config.yaml
head_dim: 128
intermediate_size: 1536
hidden_act: "relu"
positions: "learned"
tie_word_embeddings: true
init_std_qkv: 0.0282
weight_decay: 0.17
max_grad_norm: 2.0
schedule: "wsd"
final_lr_fraction: 0.05
dataset: "wikipedia_en"
MLP neurons of a small language model. Each row is named by its layer, matrix (up: input weights) and neuron, and shows model dimensions 128-255. Each number is 500 + 40 x the weight over its row's rms, rounded and kept within 0 to 999. Numbers have three digits each.
A block is one neuron, or neurons of one layer that tend to fire together. After each block is what it responds to, as a language model described it from the Wikipedia text at the highest values.

L4.up371:430445528500446525522511491517514512534555499488568492515497508425453542509434475513505554523508526545449475485524432498535452423444466481441536548454499512538541518502452490444562492508549450464553502512496545536515478552505441489529492451593487552445468525549475527465492476572489510438471473461450515514444479510438507542496536457505425460525456451570575513486505437483486513579516
L4.up491:516475509495578523464432504448504455463486482483517461468490530476524589512547487442461522429550528489532495503469386552443487528469507473464516481523453493479521517541445564487537504572477484513443563557511483494477448561508554548461492468541488548490491557520484488483538499459463537550511548552453479432497462551472500503575527451480457490503455489549498471436504530442464483449461
L4.up511:501520473505451526546474499476450533457532489474533524470473432494491469433531478425505511454514559467502536548495459536487546570526569491488503477540474518493543527529458489442533493552505495460473486507466479469420507566374503455453443498572491557570509481533471511503511448514463526496458501510490498491483498436432548458467571470497487539522492515550482462455507396486466455480475
L4.up602:505461492458488589535398558491517416493562460464504486490532563503540480508564536549516475485594537464521559486441578463553514573469486515476473530609565443497469517544530439457440493535526513454442527569514443483450419576440434421487408451517473592515565472469505518513459508581401532473520511455518458512546525497455489440490562433478498513508477540471480493475383448514476512456501
L4.up609:466440488469473499499416502425516433476459510512469535530486501500494512541567523466540487464529561557505472538487492523434498513451568442487570414527442543521482477530450462503451381563555493481512573477454507523543451562505499428540446525430525515484545509527458504414528449507530553517493569508484469409491520497496488562488469477470439522500560498413584455470466473536463580445453
L4.up1013:505536456548425594561527521446426413468529549486546493504480454467530482447526487486527535450489557477535549526513423564451469526491572478456528436553485531510451517577496492468533479569494488465500513502502462474441485589496532505438453474516507535491556554497464534440472487549483501500430547527473489476498424525476496497540590523442476518545483503529476465492521461448463467493470
L4.up1089:434455442489513503519488451510461495409494411499521471422496540449584498541470484458532540491524559515481480500497433519447443538465554504510547492489507506468507525550454577494564447551523459555472483532502496446451566514512505509508564496574451497498532546500415515453480570534570494489463492482473485445507398538510493532525512531470524478515511490551500518477488446477437550477507
L4.up1458:458516469522451525563542511494504568503514452514531520496510421474489528532467479454436607533504495503489473487406500524455584495453479449408480503525466513527438520558507488513525523586450509554489504528497526507479497514475546521489496463558501520424474485499472516484522502461543520500447496538548458475549447512506417526542542489511528451439433493569469538476554525540401504517446
Plural noun endings

L4.up54:511425472441528494458419461429503495502461492549547492494462442507469565504538554453481512515464495549528520501516514525550517519482500499397449504459466564469563548478461457515491456460474603512516423452485523515596473519470580536498480447542511526503430493481490446542626456465498496422537532508485461458556514484531424425478471502486426467532527511489426446439523503421460533447516
L4.up239:517527550470423544530479490467490511530440457479542516521491454500446516564555488503423547529431491525490542514434486532473563519536591492502519467515517570495496509564494483475514493582398479424493564424533503573556486509553576546482496511485532522469506528532561440491468587436580543503449539527469494447505502494478511438495497480474475439463520535479414515497453506385489504458443
L4.up291:533529477509487589490509410457513462470450414469484540488393467511504462489487469467472451508448587538494525559418494563531516572508486535493505507567518561503539511522489478487501539531402585447494501527513459569505480504487570466484517457483536552444481470548526462498514474479540455520486538534446544462517528510562480414468530480548538501465518509453426523500499532472502479498416
L4.up441:491491549507545479540524452448485515506478402508539497485418525460560504488478467566463455489469575538511497519427495499601523521516526473515445506506490572496513458537477514511486348587485573410444526477528506569494533491566530468510491544495519519530518430551552485574478513502560491555493487470513491418604569509484539478493538486473519436508512483511473458492481502544479461541454
L4.up996:515466558523581531514501484433458503451465415498533508506412486555479573535504509580488502468459538567537456528533532546505512539524524483501509436466494584501496458498444523483549413551453547493514486520494511541561535494512506473533496444526502590507489441479539498529485525522478451515575488530445476496476504522535456478458470589490529555512494421509530516461470481483512588561484
L4.up1127:493515500483457494473478448530531455461509466453529517481397538463527485446468529511484548501441538534468506507452510583497508532503565448455479507515521588455464494557474552530574488570497555501482527461545540548534459484483533450453448451452515491533482437482533480531466516468491441491468456491444443421488548472495562541477509542511520550404516507517409486459565468498530459475466
L4.up1138:466484574522468495550425452533423490452404439495512530460429452510520577489505465557408534500489532513570450521424508484537539559498480562559504440538502535522527482474505447500501456513412534459429438472516477532549548521513524504480534517486491513487482468471544494535465502477487432527533502492486517496521566536507484523493513475543538449468496498535477484508488515531480506514473
L4.up1238:510470462504472572525461416530479476502526428479535519534524448487572468591491442562495497522475537502520492520472505563566531512504500504513521495512542528416525477478489510477504485544482540480499517538542510534519444516518508548496540456397427585440463471507480444523510490472513498509498537502508509506546490490502511415543502496453549486424516443490508472524492496493505542488444
Structural line breaks

L5.up1122:534434520510440525533498540473484430483481527488492426527524434476500560517544460503453525474448512560559538478542443461449554567436465473542542412534504503464548509502554538482525479491485459489520510541481433539517452496538486435492456405559470497463458465553492511486519555396501472493483541566432506472592463506488471477543527580550548497529489483499536460507529536470493455601522
Paragraph break token

L4.up14:444510474450543440408458357457519515533459460508556526487470383539528524516549435502514465476546472432497508595503501519501546524445533458512486469512529563501486428547502557554478416453529527411502478501479483504484609467543480465469450521504543470533525497513509534525560426539526501419519532494522460422530491498482474502473504479513508561547506489480543479430475500552445479439456
L4.up48:513464491430536487426418465456507509562476434517485544507485543506458517485457466492473487488510481487501516526458509489535536611388544564478500515521531557487546444491488508540459459539496488464473490496511423537495523534505500497422487485471461537515514455506545487492512456563505469484461501509544439454542505431498489547480505517635612513541538500453484468469475527560493452490448
L4.up621:459442492515518534519460514503485514535502439577576496473516513524514579576489451570485451406487513475515539452428530456486524522465488498482566554517541491492498415498527462571436431504442526526512557507460467459572520531531481519462535560452465492510505582546555494488475512515521537531505484481495500487536416451509464480535521453481444457534584495451517463492479489572513541521454
L4.up788:493474498443541501489518476474514434528491437502538513541580514444475486503465507500477452532483563475467502477503466504470478500443502567530551491477474562507539460484516525510514490535570536467460415418496515537501477499454470500522457479462566526499606409469469471513522497527424468511551466493479508407475430460535474478552591473528495428511532563465482481491548552565474514479499
L4.up862:512499495517561449451435493538534501529498407484499543516504507536434498502483469525442520512535549452453511514503504484518471548426495535503512507445511507458531493520461485564451478508498471487464467444471408507538529515541439535447471519509450516531549470600538483501513508574485504444541467486471530442582511394526546506462482483539495543526565517424473474488469515554453481479536
L4.up959:494503479526487544488453511425415435520482466485564391414457485503481512432527518539537576527534544498503505494442477451532569517367478536497461529545500516553450501454453466505498468549523499487469531507491447479513487524492550494473474493479552534517436386529571504550476488477488526465507518541486485591456449376517468401497528526532509495470456432492529524534505485508518472486511
L4.up1068:518452479437381477455401472422506465472518527489538436482463461508429523525482493523549488501541485470586470496417437440440483502458545514491495554581477535457552465498511586508522466564513452549526512452515537472503528489433615468446514506397482518513483475498589422488521518505524444473537462507446476526469448466522516530581552474520484496490403435496521496449503548491483514573521
L4.up1099:439444479548505556514552410485547480512452452498503502534543526500530559511450379555521505490467505490477562509487509510515491596496468560481547469495527504482532468511472459495522469421517530489447525515474458503469462491516485509499517523444482527521513496545530521530532469495464517484565449463522542461517487499498499486540487532520505569455513513451467483493470433530492500445543
Past participle endings

L5.up1132:540503434508456587449534461413465467484540439499532512498514483558477456467434421516502493503526516477441553546519500476424505577466520507524497548480539576492518475546533530546534458509531509433496529485499451494508506494528440515514462450473475505454568432525489547491495506556493531580516467497512476444518446425441495503539593494530490473524512509451495528406523537598554501480513
Past participle endings

L2.up40:487447450528447611499509526420476442522525433488497499541553533516547523475442485494535480516516490502580511470488402510490517539428480516496461531523549493488527492531495519499548551487524478463476453465525446489552479502553484461497462447552489545521503469491553531504446527588541462611554536521369561433475502477507513535485526481449540513527470543484555514464550470513504517450583
L2.up90:462435435507526523523474539435452462476513521512475480553521560478485504477469563488464483489496563498493549464479452474443521482435506533545495515464516483496462454462536490557452407512471555469518586537468457576494423461543485456485438412459410494547465492597437476437533552501479525531516498511577503461514450449432560580529500483467462527497544533495505524494488519583515495548509
L2.up189:519427479459493543436502502518564486484517460466439500516506432540547578500501488509522484517570524479484518528528484427503528536428453569486512460469510628545537422558462446484525449490536531532450473514511512577551513530475496480506519503473501495506584449516498497475559538574543472490538517470451561430518447461510448521457540500507463521511535522525524503473454488575511470474414
L2.up254:444336427471613467492457538495518457490522422538495518480562563491466495442472509455523483498505503510481517564446460392464531488475493558581536512469560515487516444511480501518489422422528542440480513518504463511525470496551535486545477443461454443560539423521530532446474531522537497538540482483575474468574441458444474500562547510467500474530548526417519512403518544626477544479513
L2.up348:471530499518529482496457589467484473417465509490455528491529485416493538483458427528497520545523505540510493560445496486493600489505517472423428486477528473522544499423469476477510494478502556520476524493555448547519556494561497485557519483477429491567513527506519497511500549493488431614607496513534516471555438538494490570486578532504446554511453545450465465422482480524501533495540
L2.up1209:466424572517489558542498543463483492487502420457540469619526505516553495483479425482551474521572552532526562481523442509463535498532510571482421517468502595403533533429462501505488445527569493549449540446472543507433522483498544571490507527490471457519544440517453508498520490522414478460527472449438493520483481476445493589524541486544588518549491513547499538510467564557486502583519
L2.up1276:534385475518430497523467532372540465478469490513473499510556509552416584515479504443493497464510464521464551515502423611521499523472501581522479439512525469453531490490518406480460460469501547477501537504487528578554462523535480512477505504513521470540502438564519507523526508593414489476551469537479493507471502421482455543479501505485513563526526535482492500501474526582497507552495
L2.up1403:496511487422460481432482506443497507486436486530531508514525489475550513450528498540494518489606463432572490453535478486473507466406522483508500557470458584449530432449456515552461429511555512432540496497555467499489456509541598555514474479496522479500488501466423530468518447519526509504531510546513403447515496464474520567560535517531512497483521473545536522461513560460524509588463
Past-participle verb suffixes

L2.up159:528424532472545420542533463420461535513427521469523480531502501509495517517510572393480472503434488547509422476489484471493455540506570478607485548473454530506559525523455503541507527483516524529451578518471464461528476527544464509492422415458420449498474526541497458440528544498488492518547530486572440453473518567482495502586473483444548493495555509396423508523480511506486439473515
L2.up367:557438481525505475439516464432412476538485523454540576517547520484474470520536527569522476466552503507563388526479462542482472465504589487534429488464449534487510460465499419511461501506507426534512537436539490546442534510510605470502531494475504461566518518522564478540486524477562488530572449499524524480474532515529440505565534509509506484522512528431462501527452560469431471582457
L2.up502:484449493499483477491486573405494526397527500440510526557531504584606479447427479497484518527568547465509420453446459476570483490507592483551440524449485544478543510510533522564494503528481475527520492481553485501492498466539538554521524463474442498548482532480462519488503570565474492445520403524466476496515541578510523468574494551516514474487483509546524480516476537420533542610475
L2.up726:522479559469477487478448497455426483516439501414464520493563478509492516528480506469498486534567581521450425543455489479467459505417533519506458566490511505537511559520550521532475499480512436506516593496487488497447474514529539485474480405479471477545444521565455505613497507480517456506527496458459482420430514629434532508473535514451431501531495432431513509503532556437488476576489
L2.up750:518469526479470501545515527523417475485460476518529589494506518437553534523454538447514530518498538566555457495464348554469486483464512484554455493519457471529486433459545493504503499620511495494447619425537454516540482473520492535537509375519488484548465481531487441469480512490464564492535454493510438509486450508406495450564557533497428533486522470450437492463504475520488535542484
L2.up1237:501531440487475486500470524483438534501572496399521547588508481522438479539520474576501556524590506502516472493498521541641526526515472481546500509569544473466514509511444480405499476448486471388466512532465477564514493476489548477494501504554465544505507463524504513561468473644492485495521503480528462459488597611439571414554502488428510485476521504483572509510498509501477524556485
L2.up1321:503464531514476419503549509497463563514457480512502549542433500543627484475497530404525502477459493472579474494459512545509507484531591522485482514499559510578548425540519486487496514426534570537483551416568522444503492463501507500466481476430452490517517484504446472440528412563436512443541511507466471469535544501506465523465542488560488543486497481520452469492422501521509451554473
L2.up1453:515513546467496501500528529522459470493475489506500479524533510468505492447486519487463485487501512534510497501507463527445467449423639495586425478494485470509551510478525477501490451473514507503476516491549524486534498471447550558489498452510456480496426529482445440519546531527505480539541507531517432499390487482484487533571495484443499506499536487501436472498510575485524529482484
Ordinal number words

L5.up383:484464464506440553505461515545441436454509477486449453518523457514531561478460497530529547455498474560504487562465460538444538496502541510422381443511499524485511521512515512554516417502533517438473524467485502426489506501502520571499509446516472505456486534483447464499491521471546545503486559517518493428536469452464455520445520510516462548488518504506529419557491478514510594482568
Plural noun endings

L4.up136:541496499540535468529530402512529453489465397467461546462457457458585468446527448526470527431506499440538534491447554521459496576578465492442492530543514511492616481496460422563498516537488541524427475477629465545516542485511531467438438554500505517525484489487524525469516444505470471525573435509536438449485593468624555478509493463549568524455428469468464489497466523546501459417461
L4.up335:464523488489541533540547458495465518439483538468453475482428530549535479493516516546444512504460462519501494505487478588520477531535439513552513533583529483424600447529589509501502561537482529515408489487659499444539454466514522547474486470485468456488491458458489512471555508495520431498557411402514554445496488554501502453543524544575601522471460526547435481472441531463458487546543
L4.up375:574582517443471450523466404427505535504463453469426541498426543457524476560534493559475468523525504519492472539481471510478576487521494479441472495534483430518444519444521477456535561509464498525429600468527513512455563522463501524454486475482427521476500468584485476478516482505541531535544452476547497496458453450538503404538502551493469480484466453459484507499460494392488412488502
L4.up455:540505508513486559445537443433534441485495536482500484567478450417523470471519511505516517480440424518533462551525386501444489487561490464454486458485480517522472452513538500508574512549551507501413480472541473481543609561485526525508477551508506496469477509496494524510473447457440551443528379493480529455457428543523425482506518541574464486503493483492519489481426543495472503493556
L4.up691:517494530441492544522501460409442540460453509533503559513457510479465487516569486450377517434460561489509494499484492500505558514486543529478418529451440489521465506425570480479532502625533434568476520488508433519568527552515549494496466483470468497526460553549504429422451518504416523474535456496525482438502464496486502475504511480543492496480522512468502505514424524461500469544442
L4.up906:453502460458527498520494449492488568563474449571525588464489517580452495460570506518494555447507524446460516485441577553508504514520518507529455526585518474491465441424633458562464456524474526428465482426553449485530536483519518493447478494495524513520544493502548570499450548457472552535519488481496429505501564504480540521572537535451611544457453498479429482523496529552477560484531
L4.up1184:495513546449556448447501447505525498506524487540557513485469435529528433527557471486517516470414566451550451501440485459552489476581488519502488505547495520495515458523513528540479503526584495494421490423521505498510554517535531515445494493462447471486445468561551554561456469468495483482520455407455475426499481576520541515557554504496499511477494492419493485487484509475468464486487
L4.up1459:458480502525529519492556470451482485477491517507491513478460408540490451486489463537517585516500448539509502537464565505588484433535464539439456518529607506436517490468630504560493529533488449505485473447546497513544518501570517487444503502452440566499523459488482493548511513521515394476559436478460500461550449558481565495441536538510620537527468498458471477493442527479513504455525
Word-opening fragments and ordinals

L2.up356:491486519462534599561422540524478464514501443511461527474474463491445539477472491503506555489586591499503470522542550538492502470453494519473479510531515475507517500500468526522496444569524482514473549517462477641416505503530452436492488468574465555531614580449478504440511493506524489532549471493483535498538473509442399573456536519425440555505488540508547494490477472504486543440425
L2.up410:513442450529460519487470459507477502535541552457459461540457431499503512481524520528525476493502528484446501486415426526448552602495595503421471511463547458513587484520403444479513469501443460494475538521489436604513512503499503533514490541515464550508517550570463526439516473530479517498532512476491565430493521521527510487473519494458464526545542565499506502525497517550489537451488
L2.up537:463463528511517537533517512473479460449514550504499471495508523503504500467498465522564509463547514532529441531538499435445574498485555487464445463477537437475509409510482563502552498491540546444523555488578509475429473482518526491532476526543474464533550554470478504416486517522583519507566442483613491486547504431551473474499498519504542592506525513444548521485492523583415516438526
L2.up843:515495528551535518530454420416530473496507483432451458557544560480511493526502492495445559548440464566484474488519400477479502488478552523478501536583509509493478530496537484481490474544489548462441676462495511456453444498504501504534486453506474559434520543497520415529509529560456524478435506564474443446569510565453533453432566502504545473529446473518508477460536551553501500467439
L2.up1069:501464524475495499481525561519526480432434438555448559487534535482556481445476462469492573470487538500543536569486411516493473537424518560492473506488523481534438478408534491430476432511570555398454533391501441496507466509501544492523465449592535525534560496550558559520554536482450450592456534539473422491504447575468505586543476515499439500501485496458532521449516429492390433511494
L2.up1256:477454459483469554479481494500507439461523492505460545405529549527513493468485540457491543504524468540521504514460477440444457528418513561404471525570476454551522460485480490475505459554528485508431505402452513513431489481508432490488480495553492552484604508572513480480413493517506449500492517508521429518497486472493538564474533483440495440523534535506523506462470508542498553471497
L2.up1331:475493505518495569454475466494513406432510419522499531477407406489449525516520446503518520437531520527506553590565517521452567497521510453480514487577525472530520476481474457478491414514513479467466513498463449590452504576485466466509447531517457498541482550515596554446493517627463491571515501495486542440528550555533519530489518500495484549524491533505492469439494412495465538457454
L2.up1458:536555544519463449449461491486544506474529426477462489496504500503538512508466554447464587559478486531493506496430499580530514506500472606559463497595504516520482456480481478450495442482486457450485577441515471544469447459486462483487477508556474453524506472507473456466514545583496487542509541549527450481498496559532438528524549497446482514512500474535494550490567435563415569506517
Word-final plural suffixes

L2.up262:490468512494461546480480529469499546474449511473476532470420409507529554552516469552515532497472576534585514505534492562526471555445463510520526491459448462545537501517492529576510498520480522423548498495509514493554561523411548493516473439534492479487444492488487521607513492523535471541524579468467530527526418482547541515482488500543502482484525513478497525439532455461549518560479
L2.up297:531489576527470494481513502458504500485400540481511469521561499510538512542528482444471597507519479472440468508513534581456655451447538572417411522529495497560428517484548421515464479499451528520491475465512548470475487492454551549514552524494493546510436529531440475525549551482497480550511506564518486497566458507490484465491545507505471497537474474520515521481507566437462447480483
L2.up304:517495509529367421482486505517418470478471521469488508472485450476435541524505472554490541469441587564458546518458524514507532476474474542475537406497488460473528571509491512451558520492471462446521522500546501493527572545485577502519518416523481525500492508478535515574478487488541476488507484503472552511521450515513535525512521529498445508449476487495548505446500456448470523564512
L2.up321:430402496502496480580454514514420463436459469487518514439523508427503449460515515576425498526480481544485432510463456502488580492436515562548472473438508510487472444520552508455494457502534467524500517485555507572541460442468415510506484477422379510500543536510552479493506450490518503495511477500482483533427507434557513570460548532437485481364464483522484465463552450496479540597479
L2.up649:552491514497438475545501482461500468422462396531422418527562522450455510500458485537513573478532492493554520535495503477501504493434603527465438481444473477459552517441595467489556501429518533470515569493587477544455510502413561516526548422499533481553480529459488484425468510511505478527514482497518473474443464556508539464502533489541490509461465473522561507474558554498445486493514
L2.up849:547457493549413484509519522489482509456495499484455446504489494464511525555436461524477593486463508540519468571516539503450549564482493516482518440431472540492591526447502504544546464487520499425510493485539498496548592532421511512527477416509433511526469543474527495475507570520524515540475570511454525501488455465552499467468539513539458541455550501464530519465503416491500527503528
L2.up908:505429491496466441620472515480439525470498467497492454515568528555479552455518544555447521512494456553519470446460512474489539479450525425531529481517466537508522478427592400509536483452542503496547453545493410514540478477489503525536512436490465523469457507555506520331520512515445543506485472515497502484415457473500602455501484479549497539409508469569552513478527558497462543555460
L2.up1263:492523539488513468546490528455476477487526521534482474500555423498461567515523424524420511495475516452496559566474499514578604500489461577477563522531489477456553529471521461447551491453490422446507557443505473536519541497454468488519557482544499544529464490462462439469442454491569457471548523533509525533556490452475461506504458525486514443526408516538543530486405456551481534542487
Paragraph-break double newlines

L5.up259:500549529462474560472536446517399511508506542467480547523493498527478483513509473457478531452538554510552518540476472560483491569504538510545481428450448545517561473470489471482520433502459504486514566475486556460515566475474521408484489490488552557458531509445546480561519465564454532559538473504539472481458394570470588501556527482501473497523526496428495484535478451520465457471505
Ordinal after possessive

L2.up522:551469532479537533527460570427538528473466484498426453461517408526524543572483491541475614534534513469485500533472507498465538485476501515453466445478549490446475539493553504499527490516506481385555535511532401480533524520437532421487530532538507487531506517497504453499524565479470493576465510545474549488592475533547522505542504520496522434522482498524469504442537463467524457477507
L2.up717:490504493467545391488559524512453467493432556538510575530456469515535513547512529468530489467450597475484518517501481535514442504511469602526464467447458546495549555564463477478502510498478513446474558399548475516537548499491578568504485512475461539480485491521423510555492479524522559513510538469508485518477506550519507454529468486468526503481517486537417514530507489500459464503538
L2.up732:503440466533504463519487494511444448407451488468488545480528438496490570587450434539573477529475577526561482519467502477499489536475509525386498445494471536523590518438485497511501522404526584436502551443568492648531537530432576551508496505508510484485497538542548500520512484477505471628481521465489535471483508530574462531478495522548486495496567499528480476500471517471467497560524
L2.up808:525483468555513604534510564530462471432442527502442544455443513422518569537483496547521509538461452533518512556456485519516515504494518598483481500452556513525487522448485510498524493531475541487505501522557529433546525481500530499526540489502541469521537537442545507501494523446475415586497524537477536526530458479489481511507562531531477544503541542472415497477488485458512492527517
L2.up904:521493472501522572443496570479534453450507491520464513479501475441460536518464401513506534499519487514533522552493465518504530468488516488470470513448515456519521492418537518479520539506524530449508551475550462486559551484548518457542491482557540504585542556497509489542477516469529461577554495482454570517507501494550428553541435510552433507551501478524477490412481450450518553506568
L2.up1082:511462438515491560520491494479463481409480484459492512482538468439484524492400492535532522513483465530478471574477476529490542525494561539451413460526532535403450471448506536512520453518497560440485554508594475514514516444499520464499470451505508473523485577489478486557460497465534429572498510544482519495487491458546482436501512540462425524534502560600439543415505424503497568443542
L2.up1204:511520532464470450523536533523507493481470492474498527475485455502475496529498456467485575523492638543480527562512505500539513495444477527537486505520420482500502494531478491427555482530422471417548573427549467562463628521484588496521497463513474524509485549520428540494533498548565541498537478465529514513519471546503463495541504527484540529455461521510490515482471428422515511489528
L2.up1497:498483494506533531572496556516469502421438512514452548502484489427506581501475440511435511517495458579466535582516544529479557576529482529486505421493517516500474499368493541565509514555512539468457537521537492494578496519464491427475470443507485469564514478506539478502506564496486458564533546533512477512524464534464541484498547488508475551529472502472482492424470446496477532498485
Line breaks in structured text

L4.up116:524516442446408605492503504432520508445554510522492572483509408510502544575515522582464536470497505566528486567532473535542574499424501511424599429515468454479515500451573524499522468480561465527511454508490433499535544511407497513497505418505491532478462451497549464430507487503512519421535540519509495493507475487530487469538484510534413476439498496515584489532490514418459522558512
L4.up245:547490490536447554534476450532453548507507461458566514555548518430574480536511488545460492510465508494493481486466520489524556457522494580536504478477530458448478498530505532455557469481532510503485554514548476511527485479558469546465531473417495509427438506473523468527551559461465465550507521462517480543575471423517557488520482508525551491432491461543457508521468493573497482568420
L4.up592:481425507461465490511505492470468517519466455524457409531510524479504583509513550525472510497448549564540473502518483502524590450519537475507554478473492511475509478413573448566458460574569484448514533576558520517563536464502521501504548437479499601501506498605454402499492487496531444509508515495493500538521479435518497477455481484509472539404511484509501482495534515463494502537563
L4.up679:534496504440455584572538427457455533483527445486572597513445459490481515538473477534471505503496605545491510499451483546505509526457501534440497423525539524447543491511501535402577433524515527465553539484473500508515438508438582478472449425456513551466470489539507514504568504494539490539499529489446546463490491481534532459492464489494564504405514500535484508510510451432492449520432
L4.up766:526391461506503517527493477473442529479454499503505475495517489463557448503492555509524564532503530500588465497563513428497538490424542437514404476520544446486498479448494472538500455522491413511486491455530469520491476478498561514499494437463412501489499497581534513440523458582520487520565469448497446490444473445536548489529470483475492533417519488538569533517536537538501509517533
L4.up816:497439482490497480564532491452492556480549477449493470579423592566538484457535506472522522494469498490462485496459483578477530532487519463472525484561505531484540497567490562459527494582421523478532413529446443462541457473452466449467411462493507535451423481490537430541526525496409546495537507537495475490549531525503591518567524483485566528491524503503473482468496462463522481484427
L4.up833:532538484468517494532439461472473511491421471478464540504399494440496460548524549534450481547499531540523545561413544506585474576498448500475504501478547554495551476526500501422526560519466531413448523498495457568551487468487539507483504454522498473490505457556570466541508484441503443541514558482441547421555508528535555469437577501499525437425516520524529514455500463489492458518440
L4.up904:510446549469459493551521503457528547442515474544493414595491500476537487512547509554528527537490503584514490524558499459520526482494484500484526492528544519482598460450556446538488454461556455439558464538516494439514475473448578543487399445467451488453457516555495522490554480503602402536519506511507511458467436475522459454541478494467526490488507491568471479483495542443466466518465
Paragraph/section break newline